config = dict(
    num_key_value_heads=2,
    rope_theta=1000000.0,
    init_std_up=0.0223,
    beta1=0.9,
    decay_shape='sqrt',
    max_seq_len=256,
    max_steps=5079,
)
MLP neurons of a small language model. Each row is named by its layer, matrix (gate and up: input weights) and neuron, and shows model dimensions 0-191. Each number is 500 + 50 x the weight over its row's rms, rounded and kept within 0 to 999. Numbers have three digits each. A neuron's up and down rows have the sign that makes its largest values positive.
A block is one neuron, or neurons of one layer that tend to fire together. After each block is what it responds to, as a language model described it from the Wikipedia text at the highest values.

L3.gate43:491537528517485556601535534457514474537518514425505457453525510551514510516425516473488554457488383520489479535583471642485576604477549489499559471424467504566527451551450495474441648527535507621480490503509533461415463458530538589490582416461543604589526443494522462499448489534450486476552514483476555572558503406494444558481463480507516575545488473509559556547563460543531568405573354499524475554455473493435514486513497406488515517478620474557554501504536490504520556545500521486521447531453504572500626518510553436471479548602485573469555543501521415531483456545506488576
L3.up43:470503406485463563542605558552529427513550549426459440463469501589493582409452466465538573454570483534486494469505480492544469521485566464542506578525445506490572419491490466467492430451354456409486444452573522500504486508435480466446485436440558539510514524542523532565559471568420494491415502532508521540553425520475518450476514417470463433486409600477445471498477451468569505500467542508438502561558435533554618423439431378603473553510527563387499407538415533510520514490508523511374527505556542534520528548529432502564546510437482507556552452464480516517501524533527458443
L3.gate52:550545503493467464479494515429448456463493567402467539499546643500508479515530473553598494511426488477533485536451476488433497477510383576452429521464505499457524534470481457468505455504506562568443535526490547468565485496528507426543485547469392574469444473515564485464631423498426480531493470522497525437429482542409463429461525493525541469489575484497561497513622528557489439577514487431441503598399506532452504477611425445531539528348545463524568492589527548501437529497509448571475478481472432490499502446368450481436536474526579502542467524469459419565568483467573435541
L3.up52:519478509528463466504590566582553506572524456496442459546576471472533479473535561546438552590514487443486506590531569533456494509392464465529545376536494543450462489479431498490493507537442521475414518420510400495434498596469505498420549506558471557464491384485464542418533575552497562578592576464497527546535529476564509553566438430447533541453510512462371564543447524555579462452456532542453527462507532459481494439606533530537539495482514591528458541508542525524510525517590456495454462513525419566556524515462391503466531425515473426376522510481467583530475534569423440501
L3.gate71:454462473506511533563531503524528538573541552469354528494517524495520537497513398451521454443486504589471488531486494575443490521515455537519520519504508425512555551645456539471495528521554555491494491547449547533479493503521525506546624432408456465463489524491504556565508389476397405489521518612511402515534516475506457491423495429570551525537506536584556511504659455492528499464380517491569421535559526567477544539415481507529425497432567482404501498485466484494536511427415508396491569629523534493479487440504440557504544426498435523518422470530522555518461468464529418502
L3.up71:483529478488499471570515506414556583525529374486470482480543570531491509431478479533520468482464550429436508521477516634465494573551548485535577452499487476523541464517536463457555528492544576498452568565506449575621488478608512500452566465439395438606524449529491543526552538581425540395554455492430452572495454395590482601533427530490379406475556546496504510538468576583516549446477456563507460561519479513464461534436524485471442559518566568480495457490513442492483471461521479518551416499442456555484492542420398507464498482535499517448502419534497437515433506541431433508
L3.gate125:522519461503455587563496551572537460553523496456527525478510510552432526488497504578490410499527414479375515433381572549643461541427464441603521572444484474529542507590504644502498568540512525506504447462495426516434483505523517535467615431452406433414457458450517478550500534464419461478519585496411457518484485538476416480574468565439537482542442463511447425451507461466552401467535447562502478506508494421472519444502455543499527511458534561465455559488526486431581551530501467563496548552430542496432501500537438514409572493560509526565545428552517469555457471480475498564
L3.up125:539462457604504463558523683591573452487534486545424472498487561609512450423438543486606407423449456498543485473487463551519524486552528504490566490489530515511442463506389529440491475516572469586510564477451579438548467432515482384460505475537464517561522472477509588449564487545464530455555420423568472515442484469631510522501523595574635610490522525494462529496453551523609491516505499508481489437517494528490475487499555487506450581494446532537488467520580500471528408502551538467513446572434521565523532574517448519512530571514547570502491485418518495530531526537469509565
L3.gate189:533519487440438478600532446604563537440440461438442532535509484469504439566516442490502477475585496489434626452558598521440577572477577461619449559423530564434520438526444496513527505488502569585499520518517531502487463438541435527564532536467527560511488520501517440516465412434411509515540526540557533459446489565419544449477461476462514522525450533546583533524528517512535504472427524531405494497451509493536527578508476450633514536551470483561528395562505490426427558452501457506472540485492530499390546521567585529459458525481478619438409484445499571455543423512553585474
L3.up189:448541493521559576520477536487564572510433499568424519459412508587495557407500399480535459474454578562539422510581496583473485514522526436608582442520403512572497527446432479535462581506507482558514476514538491579554517465509422443495445466410456478532450462469473506560496463459541498457549530524553484388502403465536490504469453468454512515457518528588491527565496433559499521534546455509420465561396473473434452534517489407597500525526548504454613564518556489449453482419542554466490548438581473480502496520446462559576464523516448376491510533462499402425436533542520527415
L3.gate231:474476426558476503581428483521484513551416506498440515544560363538529511525551441520400504554545521524576576542525491547598523565474427495522596545538457430480524475473457496591406490443462442505474526519432532507591443447409494539482541445466502528492458576542453507413518512505434547472470629632576534582552451408550470447508521542525479525528483595440437528517507550430566386435537474476468506577498532451496427491527421438590568565570487554511493500441464552536464487435533522565505504443527513498485490486465488490447434500504501475534511433538506457612458469515449546448
L3.up231:342483579572522484535552423481516481477550483493465441483445524558533502518551562414424390468521599524556462547554476511549466538515572455506440492478430535516489413553498523565528551542521447507517522453489413498485475519539554451534478503576421517446408461473465641467430558518525507512401447392549533549545535461558490458531374528492425440545445474397424545502530473536551512494478457520555493494437471489464472526464536539533408572605566496560488477535525417410443559529474509481534578469577461512432490468515473582489392474461486525448514461515533534526489540451482440547
L3.gate254:507415432519470518611428607527586406555502494428425473444505535499438533528553538480461562503476433526499516525447448526465452485559476501483545512476451540412570473530492468508616496479567498492536496555406553470515496474512486419448515546453468470495532467542513541394508479490460470533417588573488447552449517532498459438545440503504381478509500588488573518456538476577550463497556438521537448476635557452445382523458392516562493485464482551577578455526541499478595525432542480486517472562449475562499503426523502493485436538521443573557544445378542505575522511394477497467
L3.up254:422480399502502444483494540528517387507592513471525473490468502444519411474482486467505366442459434527470382498513544590501548486562471485547484461515545496561510470568509515424519481515430626527443534536576519469498478453517480491474471551461481469576381584471442548599442517508453473459493546508387517512507481561433454574516431505598480441514509488497514515457564388508497487517443477497468489419401513495458507517508527549534475580552578558555468447594508516536407548502490483541578460495515499399444645520470383497441461568534444525490560502495457487482496421439488476442
L3.gate325:515492431545548482543459461440524468435544471437448530635452580429532450453513438399488473432448434470430557446583450511437502531464529546491449517496476578574484400521525457537522519465536416457477519489475474565502540530506452493495565439486480610494525560502518468592581548542509504549485468552526511521483442467446396476472566550519511511445476590493547615454470508524503450412525459594528510509501569441472392454449513473464537591505529563555495485462432451442465512431507569591553495473384450531418521504481436571373426493506480514476556432584505526530497460456455520433
L3.up325:410450461510544450589536577529589471405491445468456460528491394494437571595539505449519499478508407469512438502490526529591495471494612463480597465497514577503444523484496461504486486575485443421530504467427499589494538560577513525484491537505545640438513518543419533473480467506469496459539482446505462528530500564463477490423513423510474448451505609439556469427526463531568479532508601557517582413556522518450524468448527479494473552502534562443485585487500503544553501542520526478486481606400450493544541530633494524435540495458475467409492453455417526508554509617518386476
Description: The word "that" introducing a reported clause after speech or cognition verbs such as said, stated, revealed, noted. Weaker on other clause-linking words like when, after, together, described.

L2.gate138:561426496450581533447450410489590512529464525495514476398487536431550484492464508576485559537560445468463440511443423439539494449573498502560503522544518405506494514552419519559490540451498474451513480486393525524465528433578536522394540528512541485462574508516473458594497514517490594588447488510506529435575589413421432518503548489519606484534487489388426590462546397578500429538474473484480512472498542472488488493371519533532559503530466503534480536578462483479528424508444560484446441583433517398450382465601515526515514512543444557514559469455488508509513498466427483402
L2.up138:552471535514589530505497459479530507554385453572416578385530458503567553527488501533495451349515542391441577599557547498549511472522481385458445528427473525413355530547530510529454539496530545474446513466515484532518494528456459445460486484412504455570468482522464577510549490514500497526514445560495479469483517552509492541557546500481567450464529489613513507458552486376603519508549432525496493578484436416545505512469451548562593530478546498468568469588493455495565545426504484529541434467565454458536549561565467566467490520462555524430473495434587440567459458460489466454
L2.gate220:507457487573536607506399450399415592460475581526407442399470495417492505465581509502500482410528468502525549533547552507559516496505474458532481531512490502407514525609478444573540535463534590507484491480491545460496628456531442473619455424452582531497476539475603544457610492488442540514483597553541457411494559539471477470517457469492561541544493516477488558455583474560505550613530493497448489531430463435505424527456573614516495533420479548470498524490560490462529474443442507541475540540580475558464474493543485548515536540489492503480521448517488519541484469596445518642
L2.up220:463481485481593457497514466487536534543514532569525528421514464460467529558455500466501426543580477466409513471498476499564459602483508334568454444484522558482528458515447461518489463459465531521452427521463503532487530482470440563418517511496488477541558492460348542530436584450483546427561592543502558530510506461483515499585477510515424510542552552481391556395524586465543403487578542448511478526471499456480394453451516645490527530496503451452424394492469432545511527500477624496568451478564537508462501524457457589576494473526457554503571447491408529524484419459502497442
L2.gate273:418602490603435573384568436456523546479494499495436510492564545484482501474521482454450501536481528526567437553467537471414509462531474484446510476619543474464515424450490550492414489355543404472519433530450515442535499433439458463503505496480599432538592452508569495413434492513498512528612522501458556544488508477442481433516495528495458459451528497437598578518518475535490488504557495513546419535443510594471509456485539499511501630507432490518552588510430483572389481482419459468536470525544493515543504545464599576387556478497587506468482466503484584570537535571481496482
L2.up273:441549558490589457467448455439499528475526548471534537525439590548490476521441523417435514444534478464457558549539517511448464529457550462557491506567387529493517523613495474547552516430485534521467550544594437519426444507602614607415519462498500533585590473531429463489575518414519428489559518487464463505581498517475497544509563540558462541376553525548472539449504498560405493572570562522597469530511460493460558430440422485566521494526499491523425466496468501526531482452511496507445549588556499555548593551553510502497414459585476532469486544500450427447551570446460394476
L2.gate289:532480485470534599499517492536563541490489448464534502422495553530533524537441562469619546557511521342491547409470627537450512526476553487421561439636440605434470411440492529583558528535574504507554463518588511506481500416610491438467490551533463484580506519475443479539461485454486502482491423488541510533392500519503545551490472559544497613456534487490490528517537515509481519458552592537593549520535494453504363523525571602493435484459507554521516480410497564487503506441446444504596466532495484525453545427565449514502515551437514555486481443506536523593447456463466498477
L2.up289:480532537457470456506503511422516511495424480523496513402501527495540445601396535558443435476491437489627476529445636530446503602515557496495497472540470596601525462521457505561559503493510478553491492490505460591564519484499527496365401539473512485571493487506544459501521491481484418456416489473535493533490394447483495497453571469506490518482483607468461504522532490515510519506496484551549558536510478513560547389467467482489468510516508522477551545597472442381478518455500485488489482630569488513477588448525455615511409419554555546393436528542493508558478467595556399403
L2.gate333:524526504474490513451532508480537434469471534492514481502461462467490491474425439470586564486503505430464481529535548495536517482583520426395479500470552376562456472481437531486495367537509497521478464524516637521511534553426520472441527536501460452395423582548515536544393493486489564532414441508483482475440522553425473471505489504497463541645473428439496419479534586567470591474555509515636437511605525565448410519490566515545522513510541417562494477461405511528516520508413477551486546447519574577466449501487496552411562521486552394472527510534549591498465440488568457518
L2.up333:430499581460602529546547432414400491444476493472481519520528459492516490566470595590469587538494461495501615453617495478527471445458449526444481539529517473508475464517533467519489531489580570488491375439482510488551548500389455466415500493514569474548472510568410522521465466496485503389513516527610508478451550521441592495427502481567539527466491514400561501432531518516497488493454448523547529656464539497473510480529498508426535578465608515481470540465553494447538488537530496598412517501510535538413406540493508453433589480523502520486451419535538452622548456501494410483
L2.gate372:534549552518551533361540427487493554519522487383454539524444573459551516463454465424560531470450474479503555566548506490476438463520472529533469464507542481522420515408450523505539499487470478602454436498462551533508516554557622413528534505489531518575501502390543536543487469479444484549395507438585651490524474470558450557477482482494547456439497538467527507515578380489498540451481434504559462479514551515484539457427516524507492440528470550535510540555584439604587480577447560510472408497396579552511540506519506497467479378445514471489474580545499615572496512542452532445
L2.up372:486506524457506555597557446541499630404538527455483533478571431415438484470530545572459462425472465501418552546499528502519391513509527485580526459448436581401550515461438487536527489466584510501577524486469496477592577516506558479507532456521471457483512437554493480477544480559404509480538491470580471504390498424472430594517534534533460454518537482520518462546510491460375427447428556489533449540542497469533518451463465425528536512509463523500570659491428488518482441559485487516448531480475442502423657580593554472507524552498467531528474475414536376472515509478543484514
L2.gate380:533410533402504480527496479500592436583528562489394502376619452520538408494449428489496432597516509529440491519511505534477483481546539474484470496481522508484573469441484528638503503464489502503517436569503552479468462523511492405490452469469504486540505487462521571592551545489434546543550535452585498484553603519476528473508507566485523649504516463570478504458583473481496627500585464480610503465478498586494462555489584462549527572458524410499579401482471507436580530495533435488424462479522429440510461487434452558574431530507501501412434508528526530550481558488532487422
L2.up380:442515441583542508465492593569512449559400401481473430509494528536531457408540586533501417451496451543486491451461541549485491554525481447567435411535464430457507504475532473431526490480525427569490552561558418519501571552573433526553570564509431488422519380470516428431517512538539542537498433607421400467471482533530477602577517554459502532519516556556476556542599512498541413486471576550498510466524545549473465501531593489475466477521514538467553535549468511470541615616470555528512509433524492524550462449463455588497554535447470493500535490533463435453458515525366503456
L2.gate452:470514484559562548408408403507416554437488414517517636501478464485577520491525529516508517433482571464494537465458519493490465445490547395479585513489565553492564460601414481451491471578471515456513497517521577515449476492508488468518500514434524489560513443479559528567415501573473492505396476608457474478483549565469503526493556495543442594455498500483453513514567490499538496510495425484478482597491488426497504456452492488593464423439486535575476556495514465573582451476639455470518446474429532397363422484560411453464586434520505502425470452535421504480503503523448465408
L2.up452:547479563579463499568427461510454515490499477512451585530523458447475470491484523492384494484568472542420536570513508515517545510563550415461624447464407490448580522536487517490487532502473561543497424458557541560525503499501513470570494461504547493599406479499479432413511356500433496539473482616586482530480469513523490583357534402438444484527561465518545521399555418527565504469550578521530588500481387475461533577421484542525567509510526477465473512458628408560557482503508579500502522481545599577552511507549523477530519505591529549470445483483469531479480507469514468493
Description: Short word-piece tokens that finish a word split across tokens, often a final y, e, k, or ending, such as w-ants, as-ks, microscop-y.

L3.gate42:500524538533579444603537415518543495481545472504463527500498536464480446454471505550479537512468430528493517497458481503423395456475464460596452502417582387505458475498445512575457611433503584458541501547450582408544514462516478428482661431425527515480522520507489607441596565490487568513342471466496568526515437508509518463544454561502413533500482468465495530477467485505473517483501563427500485494573452462455502422456581440523532531438441483489476502500465492466569462545577529531461487548553531523540486575505472445516637487425423476488471496609502448604558521476444478470
L3.up42:484495555511522510413570485545537507544459481382554371386491594532561423434525555493546544412510468470565408591436576519445534555463495516479523536474477472430511466500426387458477499496506469494466435592521496473525510574467465522448512462488571473472470519485494564439561547492483612581448583602475552510523532558484552451493453516460488466489567410551430481527565465501506503517438497477446463424500482505466517531556566496464479511452434520476536531416502598488496455529506572476437438437577473570551479586513462459483531472529476467531621390522468446604441527525454500586
L3.gate130:463444498487476537458585489444512509487556467510573494499448532428512522577423517526482611558532474500515477452498423592381497547520414571423548497606521430513468530414473480449500468459447476518513588573469518496566582564516463521460529535583497579543510472495603420510504510490462596549482528457421521575507569528526421540410559424559585564520610502446514512499573522556486580494437561510466455443525586564494496452550408469573578492435497601502415439461436560544539451487549400511515529522452510461528468453486543533569443557578512510496566498483498532488490535492454473506
L3.up130:502535435487485583473485492511518548461562486560439509641449474500538553512419415467537472485475464564481447470426508594354398534546463577542526512499533548473472471612479488437443540451486521461472500481479425533540561456498393465490499470479490554498525522527528541546571534518571525527516481374492544576498493521467484399412584576585476517579522408535490553540454545559502482579505547452514489504401473625433594518489386469570547538486525530445505488494471511507483480402556542501526536399535516471521544429522579553502593478573579479472533499468512536464512519504531564511
L3.gate138:460494480568482525412472454494452539533473504517446534508518565434514484430503526451471453537405440470431461546444484520466473490497489478603415490624450462505496465417353448512512473493575548509532494550516468560365545541500510522503518467474434478413536469454492552483543534444499519490514553394501531356514443583517455478536432542531490521527559462624541505466537478448481589505589445507519456533517439445486508499491431544519536510584427483543414452544523529524518584348490458424552450438445522525560503574460537489581479434503514448564493500436455515570442494425444537442
L3.up138:496515447476471499450499522498526544491498450551522545552513451567480497458556455441504478472507506451503379545523540553531440524544582414534503500476518562611560450514461522516391550451497533527505418414438528585552464561531563608521428508485527567553436466499533621537499468482454583453499499374550524446482485447497535548410425435510529445470510518508594445532467523477607603483460611417525479514525472451494571475586481541507527506474475479542530510508547479536516606416467459514428490488534480483497466530483523477499440509512605419454595476403417614594468505536481438470
L3.gate140:501523460487667540427513420557437552463432519479461500500453476475500527521528498549506474560477431611551523480474500507495501449529479543564484507553525429451413527533492597483469541395484506552489493579523564489447490522553526535468528427517472548531562435470438586539496540428525482536466507524539509559499439574417433536559528524462531520544429547503557501460593535492406450559431493445451526464530603497449451628550473419475576442418493465516603544536518506547449511441561480519384500578490412561427572513407507559562463482462502465473450373501465504533446488531542500464
L3.up140:477483563493493491597524553573481590451473510453481494529500557499455494431565480564435561530479410510636524469467463422493536502462447442501461503583474569499485492485394529590536500500453452438525499457501537503448481518529478516508480455517508544527440514448551594538487568472465501477529481523579423443501450424454469508493543474426527547609492468525477409549459574517545515511444388495442479593523530412467526509467412513534557430545449546418457430467444534552424497443444455479515548470411577447405462496461335460546398589480411545556466521560484510462520502479544514439
L3.gate144:506602424501573529427588438453480499541505560524532573448407615483514452409508512482472421482460396492517482516498531511502471511535510411460466467550492462503453425557465554419513493492386392454480543565497506512517569423533500463580539398527475488588489473569470516494427504460504559471524461490503495523497477495479617523634475520446523439470516496488545567415569496510585548471494430467500527464413488542560548496429483457569515511433608422505526502389505395456471500419525463482526442503503523464428475521466463548485481491577489512609432527435431479432522434484483434450
L3.up144:499552447463475489522475476552466488465468465554533632570468493498534544546573408494537463522497495629570475561503535407373453524617426432462529416497577497482424442536397424460523403491458467532445579463433521533484554499457553443601529467532459503433479511423527500541592540506567572596464376486500534432526474541548476462515465579506546512512495532409471498477516523499474477512567511525555541388607540500461471431598455498527550500465481445537510480539464485482460527464484462502571428506478474575486426551536507439580487504521572520473546509462456468539471405462474446512
L3.gate288:534463479518466544481600420481506519490471436467466544605517552433505538516421609528400522510609519568491451529460403489436552563524511449491476545443590497363491455527516486526491500526420427423445533469484541478578513535510494539482623440475490475555518492480557461503491539479515507599518555549523496455454498536468558485449519481524481485473528463547570424525567525518544531401573458451521455480508476473555473541505451455620574530582477481480530552491491574520509363425537372476592532586442515439551488505468440446536489464543448477416466444464433465453457516572438441528
L3.up288:494475408434522563493553410444362559448509466509458593451589455509497490455425489513517409518485508507513486509445470490514559453421533518460471496537515487524473464493522509523459524501474478388505509483430595630419552505538484522427545485485546435571560501437455437391488447472539634531569539567517493447506484465546465494562499427512483463486507539516566486474548500511469478458552527562494482539509502556474523599485434456576573543601428410476522399539498566528503487458582573481569593529498501455522525493490476528533474483483338487400502507415401502556437482564504486488
L3.gate433:500496509467548561498574405443481491482439531407515524588586484442487522548501467497432556554540454487432405537462510522528498453527407436467454543495499455479532572474450557373484576500449429519421456486526439421501587485561497509490508550463489394511468455532581521551409520469402609473491475501456509508438532515438511546446508623528492554436548514527515536533568562525423379470456423513505471466513509568353574475526495508612508427496518505467442461444550521573515441490517555477451504556446483458435571458523524458478473500548475574457524516476452542498463378527485486574
L3.up433:443555506524498574438562445544594525582474527501505508524490554489510444527477528491469475364488514489569550406466543514416553435428461554462528376485530485568464449515447426543483488390554541467490523627441440508384532432460490488533557532473598554505474547447470462539510497439546537496439554414495515518529541500520512580441620538530546519542465541449579584539586520512504555484511456468538459425501563535513570493519418379494510556422531482479540553514568505504535545520483498464437455491400492492523479585536466503527435514475587445502381532505446442517490479438502498409
L3.gate482:553540508459488606480446476524552561476504548412512525518493620509509447432539441550477490499455451454618420507434442580474441570554494464511578500510480412436444489489494542502516480485396512522547469481443454454530643431446506485513517459472497486420515426475487429519474511487521528486566443501505490381434537590468533461523557567547549574606547503557480549599573516508485508484560523557598534463518569554429467445456484566493530508471513507467446465495389470480488519457433430504571487535499426523521519485516422542513528428518458531488646506469492453440488486401403582520
L3.up482:528542508479489519509428460552425514517469492476475496607541448367568544632506553558403397482600554504414522494555558463494451480478453530466482588444434580527465456522451485475404428510403531460508458478611432335492505541555514573515518466485579437540497510521470516490573516517432412492500567559534462485481583500452528449503508483578437415497539531597490516508576442383610554451556520530522468495506503510502463457520498501481531514531462494508484507514487511505463491524518530482488495511504415532458539490554446514555399409568411471481504455443540506429388531486510476475
Description: Short subword pieces in the middle or at the end of split words, mostly personal names, such as ie in Lizzie, Bernie, Ronnie, or in Davor, Conor.

L6.gate332:465543500509634532469556580526489481487402529456503569519462572442485540506551450562495531497442502452398521507504522602528449482462473509491520475535381468471502449476390411411553423463464491468487541433493498537571458456610483473570483493520466539572410443435486517503454541547440472415489540519517526438458515525527507491548437537422461514508400526428394562552514490473565483493510473604509455571479488531480375452585481539406531508512499478548578453464444575482425525471506497459529482512506418455491469494600482546557387573522424515485534458494543501500453476466372481561
L6.up332:526524472484454480470538492447461471461509487354441559520455624446467483568445445527451491443479481585466452582537576503506543500466360525558499613515412571505540524423449492573541451549507502486463497526467457571441475522533478428499545461463433466535510545424535569513497400497605524453483533503569515477567427517480474448450527471588489480473459469494424575493555503580545460526579625481480527533562574516527422472471410491469536551430489471558460422502538503481549547509507545443535500435513517538406505462543521505449458449542494532417619479481568486556452447442492388500
Description: Main verbs of saying, reporting or finding right after a named subject or pronoun, especially stated, said, called, found, showed, often followed by that.

L2.gate8:476557547456487500474639507479558475513534422546517581537515470507472508458539440522528554486507474507476474462450503415490455482446414514462530475456504544462550487509587546531438480466475448430457545504460461490533469451480469533522480393431459473518478561544575564439555456623499503542552510413504336474487528481377439497512416491537510344477499457502539559516451492539547559578442516486562443569493477427453472466556428492399500483498538457525532422510510529505433505536499474562539503471552455528385419484457475549399628554424526412551430474578490529510465468518454475521
L2.up8:540494489469524437549519477506523561443487539496464630533514475414392457441439475470508520478527562533566629486542480567414560437448432489437518451339536524499449493531506526575478494414502509550544533500475561424540392504424520470462494463532495445492489536441496477537573479482455377553518489516526505501446530428431466440520569493504497510475486459483584482498488485527509609449397484510510511521528547354490557514482439538519471513372491451473468484518584582398453536439527482561419543523436480489441538491472516426516454513570512523486454526502584491603484430518550582455
L2.gate24:521531481428510513508463488539593496521491527508475540417534475534536467494489416509523489531532441508500442481576583508566491552470554590455514537417484544504464414524498513490438525591558530634477519437481542435562569481456461460487570562502492599456465507538583612648482441503524448478453431477532471511507441545549504536519488518552513560574513535442502492567481423592552527401466484548590455498551564554510421532511508517537470586452521573552591536521507577530583506488610482495483433468505399484511522394600431521505565525473539418406476449444519495559450478550503526550
L2.up24:511438520441445484586566475507514505454570406535543442441468481450543468616529478508413519476499462625496512505552628588530502581512523428489507552457461536606503446595566404447428529555459507533485443473496540472534585508509487465479514555479455532447414515492421483563486481494455442491518473509534422458463430531535470511589464502513470452505516462492523535586537532598485430445462562556517495460541488466461452530390455447546462506444503522445489495486508543555622600559512413522452580528572475602525403493609494502486487479419504509401542474526501539487532412524504505440
L2.gate127:510527528456462449578504521526563492500486522501547485464579556496474479516499386513562544498493439582518546622527459486482491571495519432532562461527601498499530463442519401541541518488464528545592535539390540566523571526558543520518578381529487564470487491391454447568536544495467537425407557571571630529477470470471527468535538489537503610496417482421447548481500480502403493397564501509517524530475519479461527455568468502573465576454499558486517478468487563487509504399468513574463479482395584486471594558466457542473456533544415566502622489460508478543511509421502485562
L2.up127:453550600455560455552492501474558378522467513482419493463445411449479486522504465538479411454500421464501536568455549551429480614569624463481484549389476514460464526564496407473449497488498514416561538504528482480526483465513409431471517547451523543546542481444480569529545499575480487544525449511590486519386476497455402518487544504459480549408518526518473561483589450489506489504483540536485452547546518403403532529484508481491409447446444529386630459522438495548564500562509598498509557473535514461518569442468487536487550511443513466403526568476401563512531552426502528544
L2.gate152:547482572514490495598525531543548512554558539491428508577536479580485522460498514487581441355467476425447492441529475624536548554470536494592485524445523579518462582581439571490495554429552514468442438629446525465513469497462507500514479433468468518498496519530602486471557491455483473530432517591473475602536463482489545561529572435458513591484434494516543483440446554558422507519461485571508433546534479502559482589514545460411549444496524569463560414500487448520571521474515486481495423535464536400471497576523473513459508478520583499558502474553476485529568481421630375486
L2.up152:515604407463492464427525549547537577510543521505389509506442422532444498582469507510663439421502581511588526523527463531567472500422465463511479464487469452485497474494509518564493478479479453586443560531473502463416455466506530465363554442481524510464522526516632486452462502578604488517439489416474428415561456476538489519441555506578551448610478536532545483525505530559430561487433472475534453461530487553481495396563507455512449545449524545473488479451536540507559469432494512615415540493531541431427479516568559485570557585490503545582481536463494521529417480534521537528
L2.gate169:419492509501473653573502544571451558458499527522513507418561484528548436528519497468512570520506468596451508600466531527528427474508590506533545568478509496526528503407442411609490507495462528511503483513517479517520512409522645495462548482539588430516470540466490496559555426418543477455525560444544573419555431536396536471520493414564439518490462570517477538471548440549494448526485473567434522605522475545474471516510552457525566574517440544542489509487499546426485539405517402525420456426563433606475471559552486509503486503550524551559444512416498514516546410559483469429
L2.up169:474546490540478482577521455552489450468571485476566455471433484439505524529552517536525471577514410516450416535549559543536614567523513578474514493565525625476504458443409419466487464556540455608425508550591502535474581527526492460534442500618532518565511466568447546504611449539413534472496447398478502445526519448497486417492553555444461514487550542528607502506471530484585487475495547496453534552562549534473447528379520538492539546523509488471549406510568509568421521479589507532532507534471447553496534579465524446455474537495434470439404464506457482616460438461551573455
L2.gate284:459486361534513508565515532475602533409501549449422503556526468553441478448455442427555509444499516552470539465564532604525460494440548495521538436446502547507506393569526530490529570455546479472509509517455428467571485517548544520468598448473473587518473597546592561493561585490524467518480508411451484529493511524559534512458467487541425569430466524523509538540587478614526473575453529606608547536494490530510488391526440457481474561572551484546548486485479554471509412487616551548493512497490457417454561496616544423557445546532541554484511460595511569512501487541463541508
L2.up284:434561512543572492501550458517443488507521563462479526382478498548574569465476555483515466469442514509463507531553468532391466490496541535452466443487528575472477557552495488564381527457480482553501500502498544450477474462562410452430560479446560528519502557579399506427509435409437522527559466389521509494505491497418406490460507480541419459535544453466565484486462451537530432545478489551488365566495444514460498490535592429449538484479537526499607514478536458520538470498457562574473564502559505549423382565485512502413427618470335499478546412527466493525505465547522537441
L2.gate314:368503475440499478530523408584569525492440612461466534516513454425484525467453434563565530427505421495498615589408515531412493460552502528475510539458487469468482469544479530488512506424561539538573568479432553447519563437529460423482551401518615419552547439500479483474364540443419505546508543451492485484527462447371497568579560584497529536488565524432434455500527502492446515514416534543464427408498486420495461441465496515582532501466550541499464511497416513513496512427550571477477505477457483531429538555596538573491483491507454480551545492552469504564444456475485551464
L2.up314:444481462424466541594489528473484534457417521504468537564380419473469523492409417494509524430502445505412550620537525565454497623492596534570444487381535556483474491522556521544527625501511484594485413431454513482534579410501482477515540546449477452532535519540470449558545595532546469550515571454434438459544444452568502505516432458484525416557507546508487454519495518503556514462495561422392447496579550507486485443480510430445442573462532523531518486589526553462533530416422552470521506414495530523502518404516552442524584505450501445531462453549479445533550529504510487556
L2.gate345:444547427529527634473572526520491556443521563517483492417553474436593515535513458612528387467507472498474545495533547474486464584524520518476553598565560481471558486538473504578528562427499529469487517472542536584488481512508469526532469379554528492525512498462534412457531421506492581464538462498510493459443545500475474522399509401494414488532536470424471564477536557511497492419527447639581460559506497523481510452554477459614559550511490498545518492514524529541409498491473434520424521494619518467418581587527470507512520593534436472503630487552401562475501461566460534556
L2.up345:470482451461543504561582515478490414507503421482420426475451502488528608517510377546465514497587613482483499546506515635468460494586484521520457632533494512508525507450416471582417561449423453451480589465478591510438501498490492517480465472552582503489514480514567516497444479479483511480572456564412570455472543548531469446489505460485542481502591470532480506478471496392576496416407552519489550565493562563510543428507539495530553564532594515514408479477496550548407484576542534532512548614510542425495534481507537381495483536500586476518601511552403511532482437525499492529
Description: Mostly "that" opening a reported clause after said, stated, commented or saying; weaker on other clause-linking words such as as, such, when.